Part of a small language model's weights: MLP 1536 squared ReLU, attention and MLP in parallel.
MLP neurons of a small language model. Each row is named by its layer, matrix (up: input weights; down: output weights) and neuron, and shows model dimensions 144-399. Each number is 128 + 32 x the weight over its row's rms, rounded and kept within 0 to 255. Numbers have three digits each.
After each neuron's rows, "raises" lists the tokens whose logits its output raises most directly, leaving later layers aside.

L2.up1191:131064103043144145186127122086105171121107161092117105119142155113179130157095186196083083121092136092121110118141134128113130113124086140160105129156122126141150154114114120122123145121120081107099167116169105159099154117104098128106177072091097092155111105138117144101069099090115067121103104157137151146061067181107127114156077144109176183144157143130110128103161112164121076122146130135105104143087174146135141112145154138081088126123099109103140125144133109166178137150132106115103157131098142083126132118189186134095155183137124151127162116168106094117132125167170144110107178151135188165101124099127120170122125079092135077145140114095093150151111143101090207124165135131089134101154088090120082138121145143171109157093084104088060067125077184117147066103120067
L2.down1191:136114125108134120152115187145169182120140164141166187141170164115115124136169169119080154104136141078131171134127138121158155065170154150165128153204154121100121150125119117134128084098126126131164103127106152175153143098134113117088081119128098095116118111099131076068134131090107185124096184141140155115070089093066083157072154159111145115167121133109125181108088184114163168146109116115147077115126173193096125145157065138100119085073136047235084105130172184127137171168119106160118132154156099092142131100141141152083145168173130107160077026189145113147173127127096118100113170115144153139234110116164043156103104077152126113145121115133125125125127128105124149106164096065121128165154106082130142133127183128130142132058132097114101109137058093161137111072127131
raises: "est", "len", " same", "ing", "ose"

L5.up252:119070124152116103096140147150127132116102122125144100107094119197146129091137127113166133096133108112128101132187123112112111129168145099147077142191093088155167174143120126175150114082108132121143137162083160121147094167090104142174162128159127054135150188200097150207115144152174108157137139202128123172140129130168073101126089132122120077081198149109157144164200148138209051139117153106109120179107102173126106096111161147206141133111109142062066144145132090109142196124075089095154176114109163122158095160120150133127126092185067104140129104136081083118109156137084096146125131093131114115155082123141112145124127127128124107114120176170122125097127149134115066083076162123109198090116130131150123133123135067106118178134121125112118183126148122128125153077086123
L5.down252:107136146145142184077114143152045231140135150077102174161109129118069105138077135115142116076077114123139104148193150102179062108123126139091158117186143118107145199179128120112172075141176146064059142136148115179099130027163149129172059152119142115132117122118161131140070116142089102121139172163110145103153102148112081174122063154129119098113176125102131140138129093157144148128174065132147098122107132133136147112070117170118113078200139089140108118088131170119082148152155125162106129157117149096113151135166138050103102125119142113112120176155119126157121136165146069135201108150131108109086131062130116134105127105101148126118137157107108164137112167147152107053126097150111165129126177104100138126128102127130149113119106136084093133187136173150103112083128181
raises: "on", "-", " to", " of", "'"

L11.up1483:128040099134128156167123075141158115151101195125172127133116116130185078113118145132143060186093170112193102114145190170066162088128126130128127131145158111145123123119116127216133125094153121120130158132116143135178119162124151093135147138123113128140121123123083143102118128099097127090178079123126125091133106090152189117092158133160079188153126153147196143178103086087116144140173137162113164081138066112162156139139139110167146156135153104121132105153087191119152154097119130147119115097130143148124122065144076145118148122062134126082130169101144090137141122089106112153161149165166122155111115100138183109091114171129137073169135149167105143087117137157200179112094199119159195028084162146122085154117191191128160082124070155152198133130113129111140118117150123
L11.down1483:201149135138134114124073087110176079160084121123173059156122140128131151107143152122138130134140118074108119170145127169079132069104114149088172157169107067171118139120080126083162143139129111093112138132115118143087083152171143110106108117114121120167125162115152125122124115147165116115119095110189121149132175158053134116116134124158185185063141156118100215109120161135118176163085134143172130172139112174139169154139182114137156114115098105152161121141104129170100119179119112171071137115105084114137179109061129154140160095061155111128101114110117106117155153129110190120124145078188124095120145110108141144105174123143117184174100168113162175158157108078176099152114101098118174118114133099133112097116117099207182083120184116200122111075141130121138159109169146
raises: "ks", "ish", "y", "ts", "k"

L11.up1254:222120091155119069100087148090142191105182121098082091098097100128144078088145148062116126138170126161146143151110146099101147074136177092147095144163106169156174138128130131128138098139129159155106108140143105111109117185122077134184203157175155151087179097137104105213164123117084125103150133094139078112160122145178123192122155081091160121122112152022152144152182200193159120155184075127102186183127117080118165110132094124143125121153093107113079134143177117094092100195124051149212166151088170111107142113145102156093116101120142167113173139138134124155107138112140085064085190105110120158097125124137130149137161099120123141145069119116157115121100147107106088153090147100150158108122089130158111136163124138115134075133148111117090142144128170107090108100073145
L11.down1254:134178103109126116116048131158122091125152163125131119126182098166123087124094146139099089134112102156149125091198143145172108108082139107153137114146103123132140183100160151128101156175165112165133086175107158110159148118141081200110119120145115126103101098117163111104164069094169101154072107118136150078121164147097188075148078150121148049196101109143070102149179112106153153144118199113154130163149090165105163106084084132149128120174108092110072178100106094107115112130138136163121136122137160143146157155143124108171122083136130112142218147134107158106143164147142154150149123084134026140147177104099167142103134065134120153178092135096131159129161144113136148108107124111167106133091144125136132086146128140076161148090124082099114203153114147105181146167093076
raises: " of", " Of", "-", "'", " age"

L2.up5:049126141116148109103097092109086131117086117139092129172148130156110190104098117116175171105131073162121129149129190125166171152143132123143093170086137146120085123168104080152133162135134173156135110148120135092158097157109078132144095186139177104159138129112094068098178066143146090089113126153125150143181082122200177106055095092094139145177145194148055164153118147137124126130145128100207095102115168159091153140100142106108138135146137136114137100113167104111114118158132125149127167135081179111131143139125138119126215151124084125157145070109110124121135143164152123161152163106137070168084120077133067143115087136163104150119121172139109147148111074084058137167124141162112092069136122104137149119137135151123199169149200142108118164151131149161111104109121098
L2.down5:135157097124106155088116124147157091141114126136149176123163125139141088108114131086189119084148116102113097106148096147127151125094129161120163125130132170102100162106097160151127119154088152139185135143165128114082145170077131102111083202110111174114099107156152141084066089142130130160057096111078127095147176106173092093137186124098123075107097098168159125140105205146055134150136119111140130108140146116067159125122134147164104153100157128125128102152084205131181126078178184071144098068051168154102036129127149096141150143155121069097132110126130115151122137129144093097155129082089076177152151116150170138129063162126135084126144146142109104118116100149091128125162133101168140110131129090132143149104131195096139110151078170104102198106133142113161117131154220
raises: "rd", "nd", "st", " times", "place"

L11.up1306:124146155118124125109096129163135164125092085146128109134116155126062108095166152157148123103092117176091133133112156171157105124174153174125094169137122111176134122112095093140109135103100118063153117104136126128136194115118123188168115073225096096153185132118101113163138175117163093111120137105078106144118070146086106139097135142150101103160139130045125135084085106172111119060121187157096090090080151113126135137137102107123110106110079116069102129096137170116150165155178093128170158157125102098134131086138131179167134102194145134151115209059175124108144136126106126132163085129137148131131091143115133117160081208122164089116116151186125153086165142156162117112167151138134111143103114107159092081183129108096162132052135113103153102163103120139143108109118125
L11.down1306:105136123075095199161136181148139098141120087053097127110103086171095184144117157148117130077124125040108077137145127118170111144115121203082111130115175090119094165106131119158163107117144108163111178153145100137138159177134120148086157111183129138159134156089147125154166126154138105037140154131081165103115133117147119127147064086099133130066090075144119189140146107108121161089145143099146130142139140097082119105172069120088133097189144136132145146148098113107127146136070167121132111072098116121138119111150155113104109107112118100169113144149193087160120122167108155054151149142135136108098130133151145144050147135167115193161221129070164098106132089174097081138136135170142154143151174146150145080109111143178108142094208152156115163138129058133147151159121080
raises: "ally", "lo", "al", "s", "gio"

L11.up273:127122044156130109123162122093153156086165075118139147055121170132140143127068176092182124163091067161099097136147101174096159152139066098112103164108135095145169157121077119085119091199118109087065062099089109123137179159168139138185143081122123147141161137116101175156139104183135040144101159111145095135135079149156117129138136107178108175128076155069195173171147146160072120112131134168124145172104110110159077155097137113138117146130115057093148149214140073133138142176144115074095127125169191138102155130063157088076161125074129152155124141148117140063125130129133065126146179078094167145138097185107111154118095108142175113126075062140146098085112136136122075124137148109198083143143157192076077111150108145173174139118172072123139106102155181113189129098089145
L11.down273:101166176111096152150170131132045058186120072106110144146126124138060136154180107107099144127132114085081161156061151131108140150076114138168167088154104204123069115144114107149100060166136123112117049129153095149133101133135100113032115184089130184150122106102126150106147141102105108102170133114137107131140152143130072154137156134087153136142146009112125137138106104132089194104174153147121089082155077113123106107145172146160158092092146155124125158054132109142107120071148185153167115144081108076092132108132109159119152149113097102116138139080092170122103147147077119102156166126131073119115095172138117161146094144173109176177203169127117154136123106130153178089144121138106190064141066107123163134144156119041079212111106183213158119150143110108081172181103099
raises: " (", ".", "'", ",", "a"

L11.up391:163123105130148123095152148161117139146115052170120115145137155113124106108104133135120118154099153119171135133142086074102074149137080105090125250176151124091156155161075079098148076116105165169122165139113154124141184132104144118115107132161125168178139083131137121157071139069130168155113130097132149130121095122194169180129060175094115116072161133111107155104156128140133128149110147122086137117120172097064121145202084116095131150051076158105124135125144096177121153151111139127133134160142165149159210148136113155104182159149128131082104132159177140093192091194166126099079127132185124105129121094145167153156093157131141136117156115122152185099183089158176113201146139146159082130110050146090173146148129114120145127181178131145145139111129134147124123137124110
L11.down391:112101185201121166120131128101136160080156135149210078187052137149160108160138132144141162153146107118115160142044045199072142121088105096105140163158133132110082171141122123111078159095170131092097187190178085145155103135135153117173131155218141086087077139128132173140123166175069185107109124114095152100150144100167110115183125100133103174125117192142169089145136147137112123161159160155094142123166149155205095116127094114067091105073096074150137146164110095104188110145095145101133058162133149116084050160100145126197074175088147140088147096168151133181121148120140135105110154088153149081179095171155117120148110115102136123148103126101114128092098121158139134099127107124166157176130121136138138118112135140131106162130121124117090095143136183106125130179121173
raises: "ing", "ating", "ted", "ting", "izing"

L5.up788:150137092136133092099148153112175129152114100141136125145147080147138104130103112084132126146163130074120149066106137121134115140097193115166072066178052108154141102156165154150100143066179179135082147175090076107204146097114172117160112115130137141081114080227114153153128106121123154121043180180142102097167123161106133140068163164160127134138178149134175095133172123132092144110126168115076150159092078124125121155150169118108154092076107096138208115146120138143156127093104098159125091099185119111104185156144136135119152130139105116156058130111114127097110121125127145165134122157092091045149094081161121138140090114145091096082130087102129122154154042106097169172114145143135152086068151165124100117184093096189165177082137107090120134115140035081111131114130102
L5.down788:114148141135099154145069183099120109140153129086145156139131115119133124118115186119139102177091144117129073124135148116129116113124054153138152120126180095099143117164094096160159103147130126141115101099170149162121100091163147135062164161140146085153134142127188121090173139066095205134128069139081167095133111174154131128168124152114162101137128120126130103087083179163146132087115114067143129080098138071107139185133120118172150116108202099099160106100132076129110128117095106127148068089105104184206122135131138092133195058166151160164122161040198106141135108106122089166184082116153129157164133092135153152160196080120152087120152116073138080096095165155192078102128106171137129183100159145143074129156115195125131128141182164131122162169124116114170085055096117
raises: "s", "ile", "cine", "ors", "rov"

L11.up1316:127145097075110207050098097119148085082177100153139124123106173087126142173086173160144119060075131125125108156144159109142115138074106149137152101161172134153061128142156127152131181153175139149118113157126160111140118084115147196136134132087156100117146142085141081163169148144164075124145180141123170139137184111156139130084122148112141121117140154136146098070143152171148127127112127138124123075088179142122109157143153115133133130144148125136119112099070142148060106139148138078158168112124128153195116157117041102158128128154133144113119076071135162092116151095095111132131125130175098138154134078134116109118140108135140080139089145163088096122097172168114122187171123060133134123129140127185156110129109083225197152116141123098191113125130136112095105162159105
L11.down1316:155146114131091115091122105117165102126166088106173137157138098133152111126096152096134098031091127090131167180124123162097077129131103135108126105093189103141111099131126075143136103138110129151160156162108117137088097121127146150136066180124145093137199113144155097101160094100133146146131200124124153154104210175187061185113151125174120170099093098170139136174113144082142138156114151150153127132197146187119122154080161135141144172118096157120116143134097126112108103107112157069113140147113080130119147057157092101117124092074134156172134134184164161069145128112104086139170110106155007158142107083148088106153144085130138130116107103099077143133141149124167108130125110173083115099110081131106174059117088159106131147111136144124103101131069137101079110128146141
raises: "ne", "non", "well", "away", "all"

L11.up84:127136162074108141131150121181138139119121055132101120116109116093185137151143162176181164091112118223078066148138171187136103135158138137166118134092115122103139054217109118101111140175150126160132121133128110126132142103067132095122129163161101161093170171122095143158123117094114124178133148073143119123138100096088175101141150146105107138111125128092126092147092131138111079171115212199115090146133119173110154117135150154123109133141112131083137168136106108116157109116126119131172092115125139086137129094127122158141205102106204134131135148134140144164126091183107164090110099066062126119084126128136197086152103156099176077126114094149169174139097179115090109107134131099134152081133125147128117137111192103148135152098121096177067116089074122121174088127175128
L11.down84:150139122130162097105058111115163102138135172132134147091110065160129111124127141087084098214129095060147162112101108086148104111139071125084153132110173136087076134111167113118157141123147131113164169119103112115092054093151108121178114185173153177144127154155171154137125114121086103121160090195056129140166132132160134120133146049161068131159173154157127117119173044077168119029182091107158128106175182158135164112123136144145133089087105168093142129119152102147170138134133137136146170043135119124136135180132107114114094050100195149087079148187127165144131195162119113103078115119172106168074122162126171153183101064145125075173132145149104107121108104141185134089159114121128144135134162151115168150107124137128116098146130144153157096180115152096102145131097163
raises: "min", "ments", "mina", "ce", "zer"

L11.up1460:159137118125142132081130117100134152167153133180169135078128122193123106134066099140124176108124085151162113161071142108074124150054138147116136109116101175068119132116084109151130144161144162126129114154089121153119053144152094175104144134064111165160115089095160138133162109147150112117097138155113094135094087116167121137056130151128140112107131158123208124104115138151144114169179096108150154096129093070043167153138141189073128066055124135144161136143126066106084155153161110165114123133099110184205113081115097050186150130175143147166079203112130168097065168110122145108142154101157125057120111111179104103169129111168105113105141099139120146110126123115115077128090136144103171102091188094145124167083138117121111145106138159205132126112113217164103095121171154
L11.down1460:103131113157139140118127108140201101138155113129125154061081079146177156124143094130160105123143108112125170064141142163140140114111076107133112100121111129127125150135167109169153152137199163128164121125168071167189093126078132086154211061097218110128149098138162068133132142115087097087174115099123145099111143158137115082130098081094185122177107156133198168113179159192088114142088164113110175153150186177152158130078091136127070062162149144134131106127146075140149168142106099156118159172155148115100135092132136138084159112139053128155135192129147057101130104167127128126119090081177127118111131143161108143130130123097120126118137126142169124138115122101118159123116164087093173098078156080121127102185066189120158116102171119165131137111143141122096115126095152
raises: "ted", "tes", "fic", "ote", "ar"